Weights of a small GPT-style language model, trained from scratch on English Wikipedia: RMSNorm before each block.
MLP neurons of a small language model. Each row is named by its layer, matrix (up: input weights) and neuron, and shows model dimensions 128-255. Each number is 200 + 30 x the weight over its row's rms, rounded and kept within 0 to 999.
A block is one neuron, or neurons of one layer that tend to fire together. After each block is what it responds to, as a language model described it from the Wikipedia text at the highest values.

L4.up202,174,212,191,164,212,194,197,202,161,211,154,259,214,233,160,171,129,187,169,195,202,187,129,210,157,178,236,253,209,224,231,216,196,251,218,190,173,132,181,186,187,210,236,254,196,244,128,163,247,232,172,142,201,219,166,212,201,162,279,213,204,176,153,243,189,186,188,234,198,168,155,239,183,225,205,216,258,186,175,153,261,217,198,186,295,224,194,202,198,177,209,173,163,219,159,222,194,184,174,199,201,190,233,189,201,173,222,213,197,211,219,236,255,169,183,253,200,185,243,213,208,230,202,200,215,209,242,238
L4.up236,125,183,177,182,106,202,191,162,188,176,199,195,206,235,229,186,187,183,214,129,198,212,176,201,169,198,193,223,197,211,217,229,198,263,187,156,195,224,242,239,213,232,153,238,193,200,182,178,181,208,198,136,224,211,169,200,268,186,219,213,192,215,166,211,210,213,234,231,174,185,198,243,185,162,232,196,173,200,223,195,174,199,216,173,217,193,199,192,226,165,160,152,210,173,174,210,193,193,187,233,177,199,242,150,209,199,179,187,230,220,213,170,226,198,154,261,208,241,255,183,175,228,185,258,183,170,243,277
L4.up488,225,196,222,221,204,217,196,217,189,191,185,219,228,248,196,166,237,149,216,186,171,173,203,205,199,148,203,198,226,140,266,210,277,196,205,154,174,180,245,194,201,200,200,222,228,215,138,233,144,187,197,221,182,227,184,196,212,198,182,213,216,163,202,174,195,230,217,245,183,161,196,206,235,203,211,168,223,254,197,208,192,136,228,164,255,232,193,253,247,152,205,200,160,185,185,179,178,190,247,210,200,167,205,154,175,170,228,180,255,233,173,169,232,177,150,260,253,216,219,203,174,176,195,210,212,209,190,125
L4.up635,211,193,187,207,138,203,243,211,192,166,177,182,159,229,196,236,205,148,232,198,213,202,119,175,195,169,188,183,154,201,223,136,197,228,243,181,234,180,201,193,214,199,206,210,224,193,178,170,167,201,219,151,148,198,239,213,213,189,224,139,225,198,209,204,220,225,233,230,226,146,245,199,179,177,230,204,225,229,154,218,236,243,183,179,221,223,180,222,230,205,208,150,228,144,188,244,183,174,186,179,229,224,273,159,189,194,234,187,234,181,174,196,204,191,154,217,198,133,199,165,203,194,204,185,199,180,185,166
L4.up716,220,213,213,176,190,248,210,189,173,113,157,202,227,208,174,271,167,188,204,140,172,160,169,255,179,208,211,157,135,201,231,190,219,188,258,128,156,193,205,197,221,170,160,182,205,219,213,149,245,265,250,196,167,250,188,192,289,240,171,188,245,216,181,182,228,215,201,226,232,172,202,199,213,221,218,182,231,207,221,252,190,176,239,197,231,249,195,151,192,151,218,188,246,192,166,236,179,157,250,215,196,179,238,138,170,147,198,243,189,205,187,175,233,158,190,211,222,169,229,265,247,222,225,245,178,187,196,268
L4.up760,119,200,238,200,168,175,174,179,203,186,186,218,191,236,176,164,221,178,223,165,205,140,204,218,131,161,253,206,203,207,252,143,251,204,189,205,182,215,232,235,170,240,184,241,201,198,233,181,175,215,182,194,232,233,165,251,206,250,184,188,175,123,241,187,217,195,183,219,217,182,205,194,184,207,209,159,222,270,160,247,206,258,206,194,248,261,150,186,222,119,185,168,189,220,203,312,185,159,199,177,257,202,223,203,175,164,154,169,249,131,225,200,222,194,195,235,237,237,161,189,166,192,219,190,227,164,213,187
L4.up914,266,248,196,177,233,163,208,177,263,220,191,222,196,207,218,206,261,185,216,200,212,148,189,245,214,190,181,192,164,205,212,272,173,173,236,141,165,209,238,177,216,208,166,180,187,170,205,187,229,193,200,177,222,219,192,201,199,169,224,169,162,195,228,233,220,260,166,190,271,184,158,157,245,222,189,193,241,228,180,214,219,204,184,268,219,241,177,152,199,207,255,174,215,181,211,202,191,158,232,184,235,200,220,175,214,201,187,200,158,224,244,234,127,197,173,190,186,176,227,176,144,222,218,256,223,223,181,220
L4.up939,157,253,246,178,201,221,207,147,217,153,180,241,231,246,186,240,198,159,192,192,189,181,201,242,161,171,204,219,205,190,244,179,229,210,228,165,177,176,253,210,202,183,265,194,159,246,178,224,181,243,201,208,207,212,168,221,213,192,156,173,164,208,186,146,223,195,238,242,215,192,188,203,217,142,206,194,201,276,178,193,213,188,158,177,234,259,181,171,187,147,242,176,232,168,174,257,128,174,184,232,204,230,234,175,176,176,241,208,187,189,192,228,213,162,142,190,236,156,240,205,190,190,159,220,159,176,232,210
Fires on final word pieces completing multi-token nouns, often plural endings like "-es"/"-s" (spaces, changes, finances, system), and on "and" joining noun phrases.

L7.up116,214,232,204,188,210,191,217,192,172,213,157,171,242,176,220,167,210,233,217,179,195,183,207,197,183,227,222,239,236,221,232,210,249,157,224,173,199,217,260,263,196,185,244,232,162,149,216,155,172,197,228,230,173,182,174,174,248,178,206,138,188,239,192,211,215,180,184,199,175,187,174,229,164,222,250,221,190,152,178,260,240,162,209,263,239,242,214,168,206,186,214,221,195,186,190,189,217,209,178,227,204,169,245,190,245,192,201,252,225,172,170,197,201,145,152,209,187,184,234,156,195,221,190,201,210,211,216,271
Final suffix pieces that finish a word split across tokens, often forming adjectives, such as -ary in second-ary, -al in municip-al, -ent, -ed, -able; sometimes " of"/" for" after a noun or verb.

L10.up170,200,204,213,173,239,184,186,160,158,206,191,224,227,152,167,224,219,207,130,209,166,222,154,232,208,193,231,235,177,214,254,173,228,154,183,217,223,166,197,220,214,228,250,188,169,185,189,163,214,244,216,212,233,246,184,186,269,237,153,218,259,218,159,186,226,224,157,223,166,211,233,238,203,238,186,178,178,192,183,199,211,218,224,184,218,227,185,174,262,214,218,231,151,193,222,191,228,228,176,226,214,269,188,218,205,168,200,142,229,228,169,194,197,179,194,168,137,134,201,229,235,210,225,212,216,184,220,166
L10.up177,235,229,270,140,138,183,237,194,193,224,103,214,244,229,200,210,193,226,161,196,160,238,222,200,154,200,214,190,180,245,230,218,149,216,177,163,206,164,188,225,271,188,195,200,191,180,199,151,172,203,196,268,246,207,197,219,266,204,200,215,204,195,182,214,151,193,201,176,207,201,170,216,186,223,215,144,219,183,186,196,212,235,195,211,204,223,240,158,267,168,191,219,212,172,192,235,188,201,213,210,170,216,203,202,208,142,181,185,194,212,196,244,196,213,188,227,166,232,175,241,190,213,178,223,148,189,180,240
L10.up419,204,142,198,154,170,192,208,133,155,190,197,207,228,220,181,237,210,195,200,173,186,173,202,206,181,223,198,241,249,234,203,171,200,112,171,240,201,214,202,213,198,252,216,185,215,147,221,193,197,194,223,195,201,235,214,190,212,204,172,190,211,130,211,258,220,208,202,160,239,221,239,187,185,199,211,198,229,194,218,217,184,191,205,213,238,281,200,237,202,177,224,196,238,189,238,207,246,197,190,210,197,249,193,163,169,151,219,159,222,184,228,272,134,170,197,208,139,216,205,187,229,201,214,185,261,246,204,201
L10.up758,154,192,222,200,205,154,216,178,225,243,149,215,225,240,229,208,264,179,201,189,221,192,162,169,223,210,192,217,174,216,157,225,210,195,165,160,220,236,222,212,247,224,205,193,170,190,157,186,241,176,260,231,275,227,180,219,199,236,265,209,228,202,219,234,208,194,227,223,167,185,207,236,197,208,202,235,129,206,280,210,214,160,207,206,199,234,227,193,210,143,212,232,189,193,170,220,175,202,228,202,181,216,197,214,228,162,211,203,162,189,220,166,181,231,172,208,146,224,192,255,191,189,227,140,178,216,177,191
L10.up815,228,226,234,204,183,201,193,195,223,156,224,200,266,260,205,253,187,131,191,156,196,190,192,164,221,191,202,170,205,247,222,227,216,155,174,229,144,205,191,205,220,224,181,200,125,118,175,196,204,175,216,249,246,197,176,236,200,184,226,191,226,210,154,193,187,205,234,200,239,141,218,231,154,221,215,148,212,243,263,240,231,180,227,244,181,176,204,209,295,188,264,164,181,209,222,237,196,222,197,189,134,203,218,186,193,167,217,209,214,176,209,203,210,186,154,179,163,182,181,188,183,175,244,185,230,198,172,221
L10.up848,122,165,222,183,176,205,203,181,206,181,180,235,231,226,168,169,234,198,135,227,192,184,157,131,191,207,225,160,224,177,221,163,134,180,208,218,224,178,275,205,225,181,208,233,142,204,191,171,198,220,232,232,185,204,166,195,243,208,251,148,270,197,157,198,209,201,210,164,225,219,195,264,271,164,210,171,146,177,215,179,237,212,216,195,213,184,195,189,243,158,203,171,214,141,206,240,177,220,232,181,187,225,197,217,194,123,163,220,171,177,182,212,206,209,189,199,183,165,190,253,240,174,210,164,216,169,144,234
L10.up969,153,200,218,165,236,225,181,150,216,194,133,236,165,220,200,200,240,216,196,153,214,187,161,252,170,186,210,180,189,195,187,177,197,207,239,214,206,164,239,214,240,205,235,247,196,227,228,215,222,175,266,214,243,242,230,184,246,202,198,171,225,197,156,254,233,257,205,191,177,177,223,181,187,258,260,214,164,255,228,212,193,207,202,173,200,275,189,238,224,196,200,178,175,187,212,219,152,179,157,208,159,154,205,188,206,194,219,233,146,144,233,158,143,198,148,206,212,191,205,239,182,181,239,195,152,176,165,253
L10.up1017,223,184,220,194,194,196,164,186,237,204,151,211,191,218,229,255,187,230,157,160,234,224,192,198,178,208,215,199,242,196,247,172,183,207,221,179,253,211,229,232,286,144,203,226,212,184,256,154,197,207,245,214,259,173,179,183,186,165,161,207,251,212,187,219,188,195,194,217,180,138,199,193,210,236,238,196,181,240,274,217,244,196,235,255,165,215,251,183,220,151,262,237,207,186,145,197,189,191,227,246,192,210,208,255,225,143,182,204,208,192,204,183,255,155,152,212,217,186,229,257,228,248,213,217,157,190,174,189
The connective of and completing word pieces in the middle of formal multiword names of institutions, ministries, awards and events, such as Institute of, Internal, Governor-General.

L4.up127,194,203,210,178,193,186,254,206,190,178,165,218,203,254,215,219,223,213,207,168,194,228,198,241,201,173,202,225,207,233,235,193,181,228,160,169,192,261,199,208,233,212,211,248,194,235,178,174,188,239,224,205,263,237,202,242,276,171,262,181,200,186,167,168,184,209,221,227,212,159,229,205,253,191,197,181,204,189,206,259,236,193,264,214,220,188,229,175,206,178,258,196,211,170,199,201,218,211,177,209,249,246,199,187,244,182,188,235,240,209,145,184,188,230,179,231,178,150,233,231,219,191,221,177,178,203,192,209
L4.up386,199,200,206,132,204,154,215,152,162,194,153,276,231,221,201,195,228,196,155,169,215,179,185,164,259,189,220,264,171,189,226,175,210,198,221,180,217,181,170,205,190,265,170,278,215,196,218,196,192,211,173,197,244,221,221,210,219,191,181,201,204,232,142,242,196,176,162,290,194,157,216,210,203,183,202,153,227,183,195,208,199,178,219,219,241,204,179,232,193,163,200,211,142,180,223,221,238,182,190,189,203,227,241,172,212,145,195,202,258,152,164,220,149,181,174,195,248,202,209,155,189,216,201,220,182,210,220,233
L4.up434,205,185,202,180,194,199,189,198,180,146,176,271,245,287,196,178,250,188,169,171,180,179,198,218,214,182,242,178,147,208,204,165,202,212,249,169,234,211,241,183,216,254,165,229,130,166,244,174,214,179,184,208,202,203,265,232,239,188,211,156,209,183,152,220,224,194,212,188,207,143,217,196,200,211,244,195,155,158,230,223,198,193,195,209,225,223,173,231,209,161,200,214,200,177,189,220,188,170,225,172,184,180,211,184,267,170,173,206,221,142,161,158,176,192,229,242,205,186,186,196,215,152,240,241,238,216,193,262
L4.up498,211,226,216,138,172,205,180,219,158,173,190,196,229,242,146,187,227,188,232,165,176,187,200,164,205,230,222,204,236,159,187,155,172,174,169,239,177,159,218,198,208,211,196,200,171,127,195,157,166,266,205,164,159,221,179,213,217,161,225,205,192,201,157,222,194,216,220,270,217,220,200,161,232,214,190,208,147,158,174,215,207,181,224,230,228,220,149,142,209,239,227,193,242,185,201,189,202,201,156,172,285,202,198,169,181,208,228,195,247,204,213,213,218,268,220,224,239,245,185,192,184,235,228,222,252,168,274,233
L4.up640,246,206,198,139,173,159,165,146,101,180,176,220,208,245,221,225,212,174,174,182,159,205,221,228,209,179,217,232,139,226,251,170,167,183,197,126,190,188,217,217,204,213,201,224,219,143,200,199,178,218,169,192,230,210,223,234,224,214,193,186,212,238,122,191,182,174,207,241,179,219,221,221,222,207,240,180,220,191,185,207,201,207,194,303,252,186,248,192,235,134,211,206,178,202,196,216,213,197,153,226,208,199,161,193,218,185,211,229,189,124,171,198,176,204,165,205,194,169,208,181,219,198,248,224,225,234,182,185
L4.up675,235,147,194,179,225,172,202,188,188,194,166,229,238,201,194,182,212,205,214,186,212,185,204,207,167,183,204,264,207,178,211,190,192,222,171,168,172,138,227,203,207,209,169,196,196,203,216,175,235,208,219,163,225,203,176,219,189,187,209,192,177,224,150,190,193,223,147,271,288,186,174,244,198,197,145,162,237,231,152,233,183,193,199,246,224,188,181,131,227,215,159,208,142,213,196,256,156,193,190,196,183,227,179,144,196,179,225,241,137,206,212,184,209,236,167,229,234,222,288,197,193,159,180,229,250,203,273,174
L4.up882,240,208,197,186,247,186,171,196,152,192,168,223,198,198,189,190,229,206,178,163,185,219,181,169,216,233,217,251,143,182,221,214,155,229,226,146,212,167,188,218,202,224,239,205,216,218,219,189,243,199,228,147,213,217,167,201,205,194,192,190,159,202,104,198,187,237,233,198,224,198,210,236,261,227,194,163,232,194,200,226,181,231,213,247,237,179,209,171,213,177,141,207,159,261,186,206,203,176,186,237,191,210,248,218,226,136,209,197,188,199,200,206,136,228,170,210,222,127,213,213,158,213,178,246,182,164,202,263
L4.up1009,204,192,190,129,191,178,186,240,101,201,170,247,222,240,165,199,219,197,142,211,193,195,151,219,225,225,218,162,217,174,211,145,171,179,187,162,211,232,227,277,183,210,233,249,191,189,271,188,167,201,192,173,197,202,207,171,174,201,241,211,173,212,161,202,188,192,222,223,219,191,166,185,213,173,260,161,178,141,200,165,160,155,222,204,249,181,247,230,230,256,217,158,199,218,185,238,214,193,187,173,220,206,222,145,239,218,217,191,227,156,218,244,222,196,121,272,208,154,202,230,220,155,202,188,198,155,191,231
Mostly " of" inside proper names of governments, offices and titles, such as Government of Karnataka, Ministry of, Archbishop of; also mid-word "et" pieces (ethnic, Mets, between).

L10.up152,196,211,208,218,200,210,196,166,190,122,198,195,227,202,186,179,145,213,172,190,200,148,85,208,239,206,212,210,201,206,255,221,143,113,219,184,175,163,203,217,239,158,225,180,219,166,201,234,240,203,198,236,226,211,205,205,210,248,204,155,208,182,201,148,246,202,186,206,246,206,163,205,207,240,200,179,190,199,254,194,147,212,194,204,189,238,199,190,206,224,191,201,253,177,188,178,190,150,171,264,211,239,211,188,185,184,185,205,177,213,256,189,159,201,228,197,171,183,176,193,164,252,146,201,279,224,197,198
L10.up321,223,190,210,209,198,195,226,167,161,192,223,173,183,212,190,196,190,222,218,172,163,226,213,184,201,230,202,224,185,155,199,177,177,162,214,193,209,237,187,213,204,195,162,190,214,171,223,183,198,191,200,191,205,180,198,214,251,224,145,156,275,161,169,187,274,204,210,239,233,158,289,231,232,220,217,140,205,207,201,193,184,171,225,228,183,180,207,194,173,200,214,197,212,209,210,135,207,189,151,255,182,192,243,139,167,184,209,228,110,176,287,167,191,209,231,204,145,179,256,212,208,171,178,230,141,227,186,223
L10.up510,145,185,232,202,145,219,203,227,199,177,216,211,208,191,156,256,229,204,173,173,195,181,130,216,200,193,215,137,176,228,258,176,196,253,237,225,170,216,225,219,251,193,189,170,211,191,188,194,192,220,250,149,168,253,184,197,261,205,234,174,231,180,178,174,226,212,160,158,165,176,188,228,241,243,200,141,217,206,249,197,187,206,208,245,236,236,187,158,214,243,214,141,214,221,183,182,191,152,217,233,195,188,270,197,181,181,204,150,183,219,232,191,151,188,185,194,223,262,198,227,229,184,231,246,198,249,154,255
L10.up647,200,138,202,214,202,192,203,202,136,182,201,243,233,193,173,252,203,219,226,220,196,209,214,191,212,143,252,224,173,182,285,141,185,227,221,197,185,198,220,214,168,209,187,164,220,229,186,167,224,217,231,172,177,215,190,202,212,240,193,231,159,181,185,174,245,169,211,221,184,201,216,205,220,240,232,172,234,247,192,203,170,189,220,161,228,194,209,195,184,195,193,208,244,168,225,204,144,146,183,200,161,191,273,190,182,159,209,196,149,204,191,202,127,183,207,201,190,175,188,241,209,233,184,226,262,191,201,250
L10.up725,196,172,209,214,227,214,250,183,185,191,210,195,207,209,213,195,291,152,216,196,183,238,118,214,193,213,193,199,208,159,229,176,208,208,232,199,170,182,195,166,194,171,188,200,185,191,180,214,181,224,241,147,221,226,131,196,203,162,165,111,232,193,180,185,236,193,170,188,235,176,184,258,203,193,170,253,179,177,238,198,199,218,239,259,149,245,147,213,208,227,216,188,192,172,210,177,238,190,187,205,224,242,230,187,196,187,164,227,213,207,201,247,217,194,167,219,225,150,269,227,213,163,191,235,247,151,152,177
L10.up759,184,218,172,236,200,193,195,213,230,137,231,166,201,226,182,203,233,198,207,177,226,231,196,196,184,201,271,241,163,194,221,212,224,158,212,203,180,230,194,193,221,173,217,192,194,181,234,194,158,261,217,139,210,208,156,234,244,174,190,197,198,205,230,210,261,204,226,267,259,161,227,210,217,196,239,162,178,255,184,172,143,204,249,178,206,217,234,202,185,200,174,220,191,249,188,167,200,137,190,216,220,176,263,170,199,151,204,223,203,121,198,166,183,178,205,201,149,200,187,233,206,181,269,204,152,199,206,245
L10.up889,204,206,213,209,196,251,210,227,196,174,162,211,203,222,196,224,197,199,226,217,198,193,133,218,292,165,246,185,197,188,286,151,206,218,217,167,201,227,268,195,207,181,257,186,245,205,169,197,196,194,195,230,192,211,161,248,180,191,223,192,232,155,127,224,233,231,205,199,230,244,212,180,193,201,223,200,209,177,199,230,204,211,196,193,213,196,220,190,210,165,157,178,211,206,186,166,230,174,141,201,227,188,238,196,225,186,226,177,232,231,248,201,202,235,180,169,219,184,240,175,179,162,231,226,187,180,237,226
L10.up931,174,165,202,189,201,227,183,253,162,225,218,205,251,231,228,217,179,176,215,210,185,190,138,180,243,212,205,185,212,227,210,160,136,164,255,167,156,209,217,205,244,199,210,197,233,169,147,159,193,165,244,212,210,216,146,244,208,227,236,196,157,184,189,222,218,159,242,192,210,192,153,195,319,235,231,179,226,187,183,213,181,220,216,256,167,196,223,183,216,207,219,169,184,146,199,159,241,219,210,212,182,189,238,179,173,194,215,222,115,221,239,225,232,205,190,199,204,157,214,223,202,190,231,183,189,221,207,242
Final suffix pieces like -es, -s, -ts, -ions that finish a word split across tokens, such as address-es, increas-es, measur-es, product-ions.

L7.up625,194,182,234,143,213,243,248,159,198,181,168,272,230,223,204,216,197,151,201,189,193,199,174,183,230,189,204,185,167,245,239,185,191,176,232,134,173,203,253,203,178,265,184,183,163,168,173,211,197,190,217,197,198,274,164,201,219,176,250,201,230,187,183,204,206,197,243,224,222,223,196,197,191,180,230,168,151,181,201,191,225,147,196,196,203,279,188,197,184,203,206,229,229,171,196,202,228,163,204,201,232,194,273,181,184,172,193,169,207,199,211,194,236,120,174,200,161,203,222,260,239,289,193,260,193,247,227,238
Final word pieces that end a noun, mostly plural -s/-es and -ion, e.g. loss-es, seed-s, vers-ion; sometimes abbreviation periods.